Weights of a small transformer language model.
Size: 22 layers, 5 heads of 32 (1 for keys and values), vocabulary 8192, 8.74M parameters.
Architecture: RMSNorm before each block, rotary positions, biases, normalized queries and keys.
Training: a variant of Muon for these matrices, 126M tokens, 7660 steps.
MLP neurons of a small language model. Each row is named by its layer, matrix (gate and up: input weights; down: output weights) and neuron, and shows model dimensions 48-143. Each number is 128 + 24 x the weight over its row's rms, rounded and kept within 0 to 255. Numbers have three digits each. A neuron's up and down rows have the sign that makes its largest values positive.
Before each neuron's rows, "fires after" lists the tokens most often just before its 100 highest values on Wikipedia text that the model never trained on; "fires before" lists the tokens most often just after its 100 highest values on Wikipedia text that the model never trained on. A number after a token or word is its count.

fires after: "8" 11, "9" 11, "0" 11, "7" 10, "4" 9, "3" 7
fires before: "2" 38, "1" 21, "0" 7, " are" 6, " in" 5
L4.gate285:111105105096134115141120092107133153109172132148156157139085112110130132107141130144113133107130083109152147110108094140144131080074142166091104092132151126156118121139113123144133130129130175080094139142105148139125137125142139089105175132137120162098139105139167148135138107130132078128
L4.up285:158145120126137187114136128145119138115169073161142110158118099115172119095134136150149142155130076083141134118097088139122116099089126134092100140128151127128139156150111179132136113107108140107080156127125105165109120087102126100096150116136099174083077146122118104135155127109128119124
L4.down285:127133099129180103108150135128113107118110129152140138186131142113125116126155135172160087127146110092097128144132121139105112121096101129109150155152142136105121145107166138115110130152109137105076111142132087137099122100073140126101126146131090150126116143113122088110112141093145117175

fires after: "2" 100
fires before: "1" 41, "0" 35, "2" 19
L7.gate131:121143168112128118125113117163139118131137137148110167122140162130118097123114117124155121121128113143133136150146096142139162127139105143162153059144119156134125112094148147158164178168130126102119108135120129128122163147197132170140120172145115198139114128172156122105138143173135136128
L7.up131:150104147101166167104103126142088099142173103117143148117147147151162140144106159112112123088148141102133175135142125147190121130161109131163135119154155150125155099109161095112111153143140136112091113113094122106119108153129119143153156164117131187118148106110141119102122123130147136127
L7.down131:112156144112129138125149130098130175119150103135071125117131123078154137118131123162161081144138116106160156172158112133137144128175124163104135130124093127123147106133133139121107130127123121111166128127133146084144134133149117152131132154146137156139140126113146130126170203115090089149

fires after: "9" 38, "0" 19, "8" 13, "7" 8, "3" 6, "5" 5
fires before: "1" 14, "9" 12, "2" 11, "3" 11, "0" 11
L17.gate71:131131105098100141099080116146130097120170071135147127104113140142139164145109118144104160156134143111128126101142095101128105108135154110161125162147134123166119144154138150114133116189153155117144104132126118138147086094107163131102102175127160109128137066194146148122113174157075138133
L17.up71:147108153164121136143139132138142068118120177051131181119118186134130113127104108127102124122171141140126142146072119137163103110100118143120193112109122095153140157151153122126116118142139116098123093135128156131139158100130099113132139125143142133115100174124128128158153128105130144143
L17.down71:170094151140097136132097105155129094173125143081100124115143130124087184107153142137087150134144136094130168182125158135096130135123113153127086179126111136116127131153148111103156106149161114123123098157118126117092151118095130097120147125149137175103164142164141149143160101139098152108

fires after: " |" 36, "0" 25, "9" 17, "|" 4
fires before: " |" 40, "9" 19, "8" 16, "7" 5
L10.gate372:130098147168119157102152139120099105133154126127101113158139143134105152144065113150115154161116095137149126131145158121137102182155142179123082176149105139148129116159135131141150124121100129137085129151127134095120110082162138091167111123130168142123157117105155098172185145105128149158
L10.up372:106131145113090150109107130126164104120120117136092094131102146075128147107098127158128092135148146160120105136155085115134139142141093168113124095161134124139120111111078108123129109112089140115147101105108105164127129150113103079139132146146098125108130140114111139149101109119193101138
L10.down372:155103135092095134113105101083112097115147109112146095149116141125135095097155151177086163132141140093156111137108110097109153101159099095126094150145090126092099141103123101118145133098147158116113115136168133120140127166126130099147105105148164132122106129121128120171123129114165089101

fires after: "9" 13, "7" 12, "8" 11, "0" 11, "6" 10, "5" 10
fires before: "1" 31, "2" 27, "P" 10, "0" 5, "6" 4
L7.gate411:124115148124108096148118093136119110105132067109130124120118129114149093110110106100086122152146126121123140137105126093133169132153129121143149132129094140149093162124124144074124141111127137103166115081154083103136110186112128110155112089113098132105157068090129126135137152116079070139
L7.up411:131123164159120150175129113137135136125135120097115159105148150129136114135112130123159176160118142115177119155124160101155116164115102105106125118135105154139120159139111108097132128097109164154165154089112107109092157135142141109119138123106173136137112149135156142121127126118117133150
L7.down411:165133134129098082124131147103127104154135125087131186122077161135130087153138144102147112120105149109145147103137171136128148166126089125104136130126074121135141146130140076094122149105108136127125111153128117117133127107132123131116164139168106109130111127166120132149147134114148077141

fires after: "1" 57
fires before: "8" 20, "9" 19, "7" 12, " " 4
L10.gate377:130128110111080131116152093117092172149137133179114155130147161077127128134117120132145138139114101169160127101107114114151163142125129133101124124148112146116146096142114145103171115104125136145127130125130123120153126131163120103084126121087097122140205111132138088163090130096134150137
L10.up377:138095144143153161137163074171105090159123104153100091138083147124130118152111132163149115127144112146112155129107110079155135165109119114131121158146119107110148113093137142110134127123138143120134211162109135115136149196135070127120101130151155118143179139121055110156133160115092091127
L10.down377:125115196156142174124137126127110071156148089146139092137089148137162136141117136137103093106161153095116096136169123100100109117085109071138133116129106119109124108136148151165154139144136142175103164148156134122129106146140115135147132118072132127156123143151102158177109162127104103097

fires after: "1" 99
fires before: " |" 27, "0" 19, "." 19, ";" 11, " |\n" 5, "," 5
L6.gate95:094099118081141136113103100107100127134157122172150105134179154129121139143134085131118139105125117121120148131134133142136112125082156093113144155136120136126133165125129150118060122121154149109141153134171119085133099110171098128132154153145149113144158151138118105140132118173072122139
L6.up95:082092126122154104145069113105130104137121175158152101137128162150132125151113119118163144093163127133116099139128142171142130144120104094123125172131129171161119109088181147116107093140157095146138148125137105134162126126128103123152113116117131082121158151134158151100107162159116105070
L6.down95:093115109103151122134128122159138149150155127150124092125169121141126123113121137174126098087113134075129120066105114164135125112143120137111100154105121118124132126092129108111129133115110092121145170094102134119144109106142119177104094108155121134131160141108103157074140192114135142097

fires after: "0" 45, "9" 41, " sy" 4
fires before: "9" 41, "8" 26
L11.gate136:140165137107090143125130143183179099103187094159114124105092118133110121099061144105169189137120112088085108084177129158127156102156135102159134095104158143132120114139097133105113166160160150107136150125133117130129163117116146147133119142147135118127161074140113152136122095100156154121
L11.up136:150152098146087130161132129187158115120147090159108200131098128151148138110089120119129141130133090108074115123133140156113181119139164087114082071100145146144132126152136115134089129164134120118136130106115111152153139120086135091105099139129158154161133121132117145129113124094135125143
L11.down136:125127135135118093105136153138114119147142120106138100076106134162067124164087122078152157123108119132112130138121132117137122126127127142120137063150116152100129131092119122132095144096109109092091132150097097082157143177066157151134130166142153089127122155122084123133145146095098094146

fires after: "1" 99
fires before: " |" 26, "." 23, " |\n" 6, "," 6, "–" 4
L7.gate277:107127137144109164118138124123125105135132142152121119122136147176118101183119120119143093100146125132138095075123138134145132168130162067158143150151114119124133111110172134110089097154122149094114114146141132114117101148121156122142090105141123097171184143134127126087132113172091113159
L7.up277:136156097102145110107109094114112098163118126192146137127118108081132123127108085151125137092155107147108108104127118142080104123121148132129059159143132128158103116117124125119068069149081122095160119130160084116144155115115135141101101145126108122117180137114090094109136152152132081070
L7.down277:112126124121139148099146116138125179113104147147080099142150087119160115112151115156138097140108153129109127110165133125145122147136137088114116137122065122112126107160129104149102140129092138144155123181138119105118096139129106154108114114150129132130131162139137155125098144116137082108

fires after: "2" 54, "1" 37, "9" 4
fires before: "2" 21, "1" 18, "0" 17, "9" 8, "5" 7
L5.gate67:138152144140168109132144117089159160138106134114117167144123134148123107071098102177136116118075099128124103128136167153152136138116121118106131170132127131149117086135113119103083135165138134088132104141151141120138134106097133109135087116144131139146149088183120118150121140093116172152
L5.up67:163143094166131095129164144120139152096130113115103121156146170150122124094107112160140081126067101131120154111153176162139135117119102138125135151164135112130127107148124111115121133128157104131130140162124163123146143124111106106123104160108141145137167098126085116164129156102123177135
L5.down67:132150154133135117118117157077141123183123135156151153124123134146137141120138107157129085130140131098131134098182126112155128135094137162156169132144109124174144102178141120064166144136144117159123157133112113095126103092112117119101139141122128085168156071193118135129117137122125135121

fires after: "0" 99
fires before: "0" 16, "2" 15, "1" 14, "3" 10, "9" 10, "5" 8
L11.gate168:164160105144092132139126143131116157130135117133115164115165162119082115118105113106141126164145089139149123077136106158152159134163094142179120150155074099129118126167165135122154137176117088136101111109145076150145098119086105157149143126122125143186099113113145117137152125122141106139
L11.up168:144149115130115125165105133142157143121137128146096175128191135126082114123106118121121146141122098130133140091128140156172126140164112162144124161136114123123138140132136104139154163147161089156097129149124116110152127105120109134156109112125092076180131127128124110119101122097162118155
L11.down168:158150101134137119122107112152127121130145107135108172098163112126082100122110128127134102132107113138132134148162134112114160130148127144125132151122000169150139163137147144144142136119134131118132111106137126099119144096135123145139124155144112111112118155122143096098123109119129154124

fires after: "1" 34, "9" 8, " " 7, "–" 4, " aut" 4
fires before: "7" 48, "6" 19, "t" 6, "let" 6, "8" 4, "nal" 4
L19.gate299:106184114156168136114112150120142136107092101166130131116147124116083109107092118135133141144103131146077137131103138136141114105102138115113151119157127140101092123128130105158144118139119121079103168094115105073100121141163142103093173087142124089131090106111109134110112131091094153098
L19.up299:133154174113168110099172132144121130117083116133155133142142151089115133114085124096100114153143124146082120109105128156102135106143111160132091141132172128120129095097103113148113158124119142127130128093149081103106123134139133068141163086148086123131123116088104100099108136091106108073
L19.down299:122119154147152131113095162129145182128155120149114122125148114144120111078093120133147147126120103148082137130132151083075114157151156168133075132131135130146136114139141094118118083103122102168134134102106104096148147115144092111130108164149100149090132156129078094139112182131123149100

fires after: " |" 61, "." 23, ")." 5, "|" 4
fires before: " |" 66, " was" 6, " also" 4
L2.gate145:151107130141103130143099110142110098121152126201094131186166168145110146126080147136109126120128166162167116126117161138131096110139145129089119166091112163143124154138090128108145104110095192140125154141107142114119129152135128107130113101112117108090106169122126165165151115121146144138
L2.up145:116099136160134113139104123179096105101109086149112110142166172148076137117064145143146131115155135139152126114116144117103092128157159133091138133106114183144104138133106150098134092079108173117133124147109138124103115119148139131091140107122107128123120122151146145118138141106130157142
L2.down145:105133109162107140112113131106121115101107148134111092164164152131117102122096115135078085155099127116173139136105148113125126124163120149103132124148142147169128096123096127160126137113072143099133153157113131139103102137114105108121130135120099114102078126140134151135132113077159099114

fires after: "9" 39, "0" 24, "–" 13, "1" 6, "8" 5, " " 5
fires before: "8" 41, "7" 30, "9" 12, "6" 11
L11.gate54:119109152083135128106162105191115156118149131122117122168120140124150134130093124134080143167128144198107144118142138112138158104155149138141087115103109136140115134171173127114170123102101122078135138167122100117129150132099170151134131135136105106124166110115126056133141117146147119128
L11.up54:172129142109132102111133156149164116179170132156144111106158129122149126152109138117167152154116111124102100136144128104122098126139096125111086156152139122117138132112091051120118120126121131173107149120128129089121135154144103115153120065172118064119082154094088126132110117079129103079
L11.down54:073163140140175077127137154138108123173174103134133109110131131136140141180089102131120129097153098143090112183135091118102132146126136109099126175149068107109144120122134105125106105137142153175078143116153107108134141186171131097140115111114168108110093088127161135153117166100144129129

fires after: " " 39, "0" 6, ")" 5, " control" 4, "9" 4, "7" 4
fires before: "|" 63, "-" 11, "1" 7, "\"" 5
L4.gate82:149072146136126101121118130118098103117169105113161147155163114141064129185165128144156132101091104132103110163098119161091121118111113115137119165130151142124107129147143161111107151123097116192102110137131103151120118108147107101123134121109162114109109113130112087108175099103157104063
L4.up82:125145115133144101131115120147103141133136087085115139133144103137071103189183160138161163145110125122093118110101121166081116080110121120146130148110158120132126103131147112157136178131092109183084118155117086124119110135186108130123124142113139114075102101136113111130157118107183119110
L4.down82:037124139165093133125139126140155144105111104113114109113171115133133124174127154067145099122108121143081149124127131137126135127128107152151101138129129145119117099179139111169092133122129139122112092119147123087108145114113107151136162143104134090116096113136105085145121104065154084091

fires after: "9" 31, "0" 23, " " 9
fires before: "3" 34, "2" 21, "6" 6, "4" 5
L11.gate216:138128112146113085148073136167162160134095109129146160176103102109070149148133132135124143111149129159160092154127098115148154122167100098110121120114144136145140152106143158112166130131121107111116101106146140088082098148163134117125138117139150121150087117138169114128142083141131076135
L11.up216:131104129141139099184106127146136150105103071126179147152138139106121150158145161143125154113124113096129146163139102135145146127135105135096123081128132152143151128084171153132161146094111091119141123126127143092094089130144138136112109095142152107121110120162130169100122141109151106137
L11.down216:116149190153158067112059120154141157128132126133122184158107160161072124140102108092145140142124098088127140164089104127104128141113113135096118119107143159119146155124139128109134118099116091083154124117167151106129111160090130118148151109137178133126109124127165159148158128111123086117

fires after: "9" 46, "0" 33, "8" 7, "–" 4
fires before: "6" 23, "5" 22, "4" 12, "8" 12, "7" 9, "9" 7
L10.gate210:153141136130091163107123100172142104146138139137149121147170118125083113160107131109146137128086151160142149093118120114125141136103128129157126086109118095134136109129165120137150137129108146154145114132173095152125135110157158130126132120119091150145155128188148116104122148082120132124
L10.up210:133068173091112115118117219169115132150143129162130149129115111103146113153134139090105110139155123167073114130123084129175126127072134103135103112146141133126116097107141089140136115137119150136110127149145136101144144136149144077101188138102107104134093133114116110102138099176134138125
L10.down210:080126140176162116129162125157099142135138134154162084108122133120069154112113107081156128142104125152119105134119132122121126104170127106129083106115184138106119144125155101150109079099121157089115134150153164119099146090147149154106165121129156126122121146074130132110112134160141128155

fires after: " " 37, ")" 8, "8" 5, "1" 5, "%" 5
fires before: "|" 66, "===" 20, "==" 4
L8.gate254:145166145173080111128166127140128103110112151099150142103098121162099142154158136114086134128117113137110105139127117139142083130123135080121177152097216115134107125146148108119114137149127126179151146114147118114159148141110137117107141153114116131107113135156132128124127137131118136136
L8.up254:085157122153191137158151094147120119128125137096117131109113103130096136149195168130096149078135116145101133100138091109157131123095106122127094144116163159146112138129155097130082126138139148158129131122139119125127137154141122148129089123083134131107131144134125114119112114118114080149
L8.down254:113146123104108150140126145147146154115123144118119110088161128145153127137154136109097113114131140136113132135135132113169148133137091128110144126151178096123175138172109092163101140139146086130161140183145119135142137133135180152127140132112159120114093092126117105145107129119154100127

fires after: "9" 41, "0" 25, "8" 12
fires before: "8" 31, "9" 20, "7" 9, "6" 9
L7.gate409:142128113128107106115149173133138142131125101158112135074147101108136122135097164134131124119106130094109104082082068116136116128116131159123121147111144097129153161159130129135138107154152191126113139137094119151099135155124152077075115128139109149121126075172112137134123141067171143107
L7.up409:148123100146126114131117169148168126102159087129113131141154095112159107110126123075103139152130126145101172128131098093101128157146081135156077142092092156129101132155166088117131096160096118128122109131142110124124122109147142124127097114123138122145137159170187141136178127098119148147
L7.down409:105115170098122117117155138127146142178099119142109149143115168143075162139128150114151110060129099101143111133140105123155148098111141097120144121179131154073154144108119133121144122135088125157118121123144140128143134150110141136149091133127130141167116074109137139083084131153143137115

fires after: "1" 23, "4" 17, "0" 14, "3" 13, "2" 13, "5" 7
fires before: "\n" 22, " |\n" 17, " |" 16, "." 14, " |\n\n" 5
L5.gate166:090121093128160125176100104121157144126161090151150155136140132123119089123144119119124103160129127122101081161134109128139166179149106133115146123144143114151162134090086130158115114177170135145131104127104115140131123167109135074153089091150115129179144121164166116157125136130141103142
L5.up166:112109141115124112132116101097111163116157124133153169139186116109134114119124108082136135114099159123132125138118135096150167187100096093130083126118136153129108082109147158096131146122180146151139093157104104133149127172135154111103120067124135139183117145164097121126171118110103140158
L5.down166:112096117121146158144132089126136167157111085174156135168154109137115106098118150098145147151126122141107097118134143134134186184120114093125092159143105084171116145137124159109132111136129140140098116130118094078162168124110164139135138090162113130133150126128178151129132145191130099158

fires after: "1" 100
fires before: "." 18, " |" 17, ";" 11, "th" 6, "," 5
L4.gate374:081104164128116107101123166104108090120114128151141175146157124133135134129096114133135141122123128106123124131167109132119164136098143129134103146141111158090123083111158125116123071125089130138144148132131107154096118112146119122139078130122167118115190175124185132133092135140164138150
L4.up374:139097104102122094117113135123112123118104100130163143143134143153123138103126091158184122087112162129109119153078157152119086140141124116115114131127122130153128143105116181121069102155093103157145104156160085107139126158152117134107129128137133116140162139116135133110086152126124110077
L4.down374:115101121136153178097117139136113163110153171108092105135090111113138124150108134170152103081112161114149145111095132173126117153124168114137117149138089109102135105134130093120148142145124092142103156087100137139159124123110125160090121090109151162128150103139143138104082188078118071117

fires after: "9" 54, "0" 37, "1" 8
fires before: "8" 15, "6" 13, "5" 13, "0" 12, "9" 11, "2" 9
L7.gate280:105174109139106096118130112134099142123138147163093133149115138121102118155115115113099114141115137160090120109181156118111120111145163128111171145121134122120144127146121116159091158152173125076130137141148143119107160118123124145103151178147130099117149129116129135141097096106133158176
L7.up280:151145138108112109103161102123143118158102131149118139107141145126108126099108121158115176157152152134128122156129143129137122160164147139114136097107129115118177097132131101116105124135071122120128156133136089080123106122131152152130150128119124142160128102096088097127098154105104138139
L7.down280:178143087155119136165133082106128118087135139192126118108144156146088136167127125094156125118126136123072121081187105129113138129144145105128113119176100156131174127126151110100130132146151113116139131145142136134123128151132114118112117130159148110114187151134113145155155108131115185169

fires after: "0" 45, "9" 21
fires before: "9" 16, "6" 13, "5" 11, "4" 10, "8" 9, "7" 6
L10.gate209:140123146121148189149115140122118136202143087142099131149160122104111142136097104148122116111126139104144131096181122164152150172086133137147136100122122135134124125119124119103099121114158158106119126168151109110065113130088112139123156120069118118133090077144091082120153135093159183130
L10.up209:127181168164131152135133127119171130146138139139114161086131126133112086146104101143107163105104153166119101082166101132154199142161143137136145159124178132162150121074137157128129115133132168122113090126134152147120131128103146135120142140109108101129093138115104121147093128110136107134
L10.down209:151142103146139154192141104137149182148169135126109157138169107125133101167128108117126102120123116149107120117117111141122159111084142131142115137112154156109115113138116095103116108146173127148090140135141126078102171184187135129123141164091097088131095141131130151148132122082136106122

fires after: "2" 100
fires before: "1" 45, "2" 30, "0" 21
L3.gate410:141125131155130100118106092132116129142191149107147178130126120151125116137108136164153136119109065125157158125155083131155139111158173130105109153115139195155129121102126114124095111139134130130111145121098105105152137102135131150119159152160129121106138126180095180120125155152145112148
L3.up410:156097131173102164128107100162118152140171109096148177120165112174140132118132136147119122125116081123153161125117142138140108068163122178081172151140141150152136105138112131095169146145144107140131137133136135117142135140126132137122123164151105137096126104165139158112118139167140136131
L3.down410:121110125157131099123090097143078148124117117103133152106108114132144118076127157092128121148111079130143146132126121151125138150160122145106120113165054138126174123135138131140151157130128094108142101135117072115172175152153145141112118149164109120093131107140125153112127158097089137143

fires after: "9" 39, "1" 15, "0" 14, "–" 10, "2" 4
fires before: "8" 31, "7" 27, "6" 15, "9" 10, "5" 5
L7.gate438:136109114121142126100117147142158134168157116109141127120149158132130155123109090112171129145157126213115122164126087120123116136127145095115129120090114173150131125068128146121151124142094149137154110127112116127118132148155123139112140132126105142138129103152130096098125137119113095131
L7.up438:137101160163139134120124124177130062179133094104128114116118156130119151124080108066125152142188156175115140144112075120130134122143160148104126127101124137128127149097125109100156123119104148114135150132119111135115159123146131100143099166123093103103119141133132113124128153124119108110
L7.down438:133152122143127112108144162152092106132148095137159168095084155111128128112092139145133083109135155140089072110137128113137131107094127121122123136111094178167118101115130142124120127063174103108098111122133101122104157134152127115138102082167112104156100127111124100108137135090127125132

fires after: "5" 19, "1" 16, "0" 13, "4" 11, "2" 10, "8" 9
fires before: " " 94
L7.gate231:109117120155120112112065120120143128138102173115159108149145145150078140151076147110144143113150166141126113144100158190106094140084124143112120108084109144148123093126098153119152108172137154094128125149071132124160143106149116078136108148152144142158158107119127129145115118146150188111
L7.up231:145135132186170143136132112099105179137143134144120155124139162163089134144120091138169107131129110121110156150100134110125118146175112173151108087118167156121100135140121154124146116111108099114083129127095121155089133147162150120149132168186130149120135147137127116104171108159126163107
L7.down231:143089133152110145146116124091132119115123170052110082159120140132091148159071141148134136132130100123106133140109130131142140142126173101105138131111093117113138167144135144155108126148179123126130076106175127124134158126133136103088087130172065155093169143121074130128110135097115090142

fires after: "2" 49, "1" 44
fires before: "0" 36, "1" 17, "2" 12, " |" 8, ";" 5, "." 4
L7.gate170:137119112117123145151106166098110107157113103131154083108137143113109130079108145095167160093165121135141167133141129130177116108094132109122118154137074119166110164127149146130104091117141103167094115085180099088111117107145155155136150141169143112145130118134102140149134177143107146118
L7.up170:145118157187132085136132107148130137113132158170139115112142138117132111177148150136131141105165118169119123122161137116096126131151115153129115133161112147115166106080135137168112109151113131152143175115125145115191144137115146159149122113119139108183097159165167114126122145126170105132
L7.down170:107124129116119115152143134147117144123119113147112112147152107138168073151140118127138135125104103121120155077124173146119142151187122191110115123115127132170123084078115102042131154132143132107167151130067169105168145107136088127108138112137117107121147122123109098134160127110118122129

fires after: "9" 33, "0" 14, "8" 7, "7" 7, "4" 7, "1" 6
fires before: "0" 19, "1" 15, " |" 12, "4" 11, " is" 7, "3" 6
L11.gate381:118105099115141138096124111111132145144141082095115188118135134149085140123127139129059128140127121159107147171137127111105136074102107154126131132140133146159109126149124130110133174137121105118116146161091157143177119137113172129099116111128088149107201095128103144147084093174107116148
L11.up381:137133102130173141148114132109052129148152144105159135127160155115123131096091116096097133149119112162134140137144112104135049125130090135108100105135132136161155099172090133160112147100142097124126101135150118119142134114156096127124140119091157165141144093140148162155114077155121141115
L11.down381:093123122189138139119112119068176156130127160111100113116138167129071142147163104151089097153136117130138155142125126139104143137126123090116128127122084095101108125138162130102114150140126087151095106112098102154128172109118143160120121136149115116119133113131088130103118134097088160136

fires after: " " 59, ")" 7, "0" 6, "\"" 5
fires before: "|" 99
L15.gate4:095152090091089173083160106140149101125091187110118133128151205130107123166149131076115125157105121125129108101123148165147147148132162145092129113112151136137111122160115077177112141134151122113152111131151118111146153114164098121126149125080092088100116143199132112093112100111125118139
L15.up4:160122126129094134119161145108147121140135129139148144116101086159139145151159127151120111149157097146116146163094168118111119116088146135121115125135119118146157116165168104097134086124135100150178118149161151123102072151112185133121117119138160167112141130098103107118137149125177087156
L15.down4:137099132138153154106123087122194132118124141112145094128122112138120132172115125053128138116135111166144109135100168116130150125138138122156122157104209130133106119138120106115124113100138146139138095131099124120169121123131151142130143113134130165130100108131150120163114161111116126130

fires after: "1" 100
fires before: " |" 18, "." 18, ";" 14, " |\n" 4, "th" 4
L3.gate333:123124119101158128140123098088107100152121141163118118127144138091139121141106103121150124135133144140104130096159116155127126109099168113131116156148130157139104162093154159104077097116107103097119118125139091135090082105142121128165142101125168139140172157117135123110113149164132113136
L3.up333:127114125132119126106125083112104065160109147178136091127102121124138135181090124149128117108180127122115136124137115112141139136095182095134093153150141171132109116087114150112094108109099146108115170109101095107119095110127108081171128112124170134137157118098110150106113157139106097151
L3.down333:076112125086143157068153132090133125096149122148126085125136088143163135144125106147131133076145133112150131124109142117119122166107148134115158154104105133144126134131111086097114141117091131114138187121162097145137141141135135150110137112147138132150108130146107120077078171119122102142

fires after: " |" 49, "|" 8, "-" 4
fires before: " |" 57, ":" 15, "\n" 7, " to" 5
L8.gate226:177155127153091097112144140101127108142161136112119132130179112155096124105130134133103123103132155131097101171132102142139097116166181116097112146098113110107106128119075154142134110090112138118144126156088167125122119101119114105107133097138111102082105161124113151148154135158112121116
L8.up226:135134099152111117122121115170103145103123122171126114152116133122106108145123135127139152138136155111152088127106079149109102088130140133133114159116119122196128119157142115113099167094114097130131133164136120186134093148116107133075112102130153111115141152138130169146162056104128130113
L8.down226:120148089117127086149129140140170130045138135140161122131148104148081081085138137131107119108113134107153153144114112144133146073146156142151148139149128126119146121123088119158123111083153117122143125099089082159119149128111082131148115115154147130204132119155091156154149121115142124137

fires after: "9" 33, "8" 24, "–" 10, "7" 6, " B" 5, " Bow" 4
fires before: "6" 14, "7" 13, "9" 11, "4" 10, "5" 7, "2" 7
L6.gate114:154163130094100132131150152129121163098120147094151100108145111084125093143114089140148153169147115144078145126117093092104109154150139138130122127129118088110099137148117129174115140095113146141118131155147062110079136085059096116113199124139146102128120132175149121118127172129126142117
L6.up114:150114146104137124125129167127132135134100127120137126123144114105117092092118122099126157149186126147097131096127096129135124191136137109148145111138183131146131108117092153178141123103143128138114172151119107121097153093068116164130116076137107058115141113139125137127080157104115145095
L6.down114:136163141136088115106117148131114100122138154165089144128138168126084129156099111108123099095124118122146123150135105088105111102124112143150080179112054103080126139129168126107128151149099164129118127098092116163110149146174120111115116149152140111188108149158112102099126124122130114105

fires after: "9" 51, "0" 44
fires before: "8" 22, "6" 17, "7" 12, "9" 12, "5" 10, "0" 10
L10.gate207:114217145136102125153104145166126093117105126161107109161147148085119133119078154131080146160114122121100128096136121123127168136136142165144125125117096129124137147133166154099135146130121115082116150122131086112118131141141145152132186118126131125137104089111128122103116118085113167102
L10.up207:142134129124151157142106133109123115082131106174128121123108157149102121107093111133120131134091121130097131112123114165149153142175145162161117116136132135092146134135173146103140108146090156094128133157133121157090121119120154184068124141082103122138154123111113121125140150074105170131
L10.down207:141116144128151150121097135140105123120140075154087124126140118133035120108126107141150128132101106162115126110108108154112128113141160098125101131123093167119157212142144099137131111148128083117111122125094148103143163136107123142123131123160104139117081174139129138124132120132121151122

fires after: "5" 20, "1" 15, "4" 13, "0" 12, "2" 11, "8" 9
fires before: " " 95
L7.gate199:133144127154101110125126082121109165136110180117133148149112172114076179165117090124148124155117149165135113172132138119112085133119128146147124126111138141116109094101127105168122100150115124122077093143152154175162111137116127130144089172152070144105196130103121108122133107120111146127
L7.up199:164116150139114128120061084100139149130145165105132149143153168138115162180150108149116130124131108149098166118159176119098118135152118111150162152129125138116135124094115111116105153137092078130124127159101119132135159135162130069126104138117118159113140104122133136132129107138116170102
L7.down199:111141172155129135095118127083104145117084134122154106139112124103088152093127134113166140121176110120121163142121101138116169134099198144145169115124104136087144152135133111156113104164157137138134112130105125105123124102122147098126112138134096139122143118166140173164123148129126123132

fires after: " " 41, "1" 16, "2" 7, "9" 4, " \"" 4
fires before: " |" 75, "." 4
L19.gate306:126172085153120109150159137082159133111144140147143159121112126121095111109127116109100135133148138137114104120165160109135130085094098116126131152104173164171120100127133131109149097123104075100097165115141099121142169138079143137110091093121067123138162132148150109131136147108139135142
L19.up306:111121128104181107171108118133064128124121134104130115079163193147122108117152141156160122111103152081102121129110130137134162124109131104157090131126141164080105093142118158126139082150131132117151124126114158124139138155140095083102127114117146143121130165129116154095163107071132143186
L19.down306:154104136111110085112171134108130123115145127105131100127139108106118088147078140114119128093138127120137142121132105142098112134103139136153147134137073137115127110156101110100189157134104126123109119129165163123117111134135099147096172117120082150127084159158138101156121141126146138072

fires after: " |" 45, "|" 9, ":" 7, "1" 7, "):" 4
fires before: " |" 71, "-" 6, "+" 5
L10.gate195:159123096158146126089173150094088136136155140078132134153133166167163110107098120135086157120132127102130128146149118171120076099168114136100136149128135152140106113133102139144114125074124161130125160122126145080137117116109118092129162184136131122102135142128126128136156103112144116131
L10.up195:156123135152065099125151104143114126125155096132154138158171151155155161096127153114089158143121128143132095146110133134119110121166106142168121134128144153190104145148103097147152125091132150137154136146151128128082093160130130067126150142142144129118149115114102142154155118146152090104
L10.down195:093143101156112080138102114109145166106113183112135105120143072119140114134122103084144118113131120119131114108134132103130165132107153151129152100144151115140107114159148101153115119142065173164079167138134131159108171144082117173089131135175119149113142141145122110116119179095145117143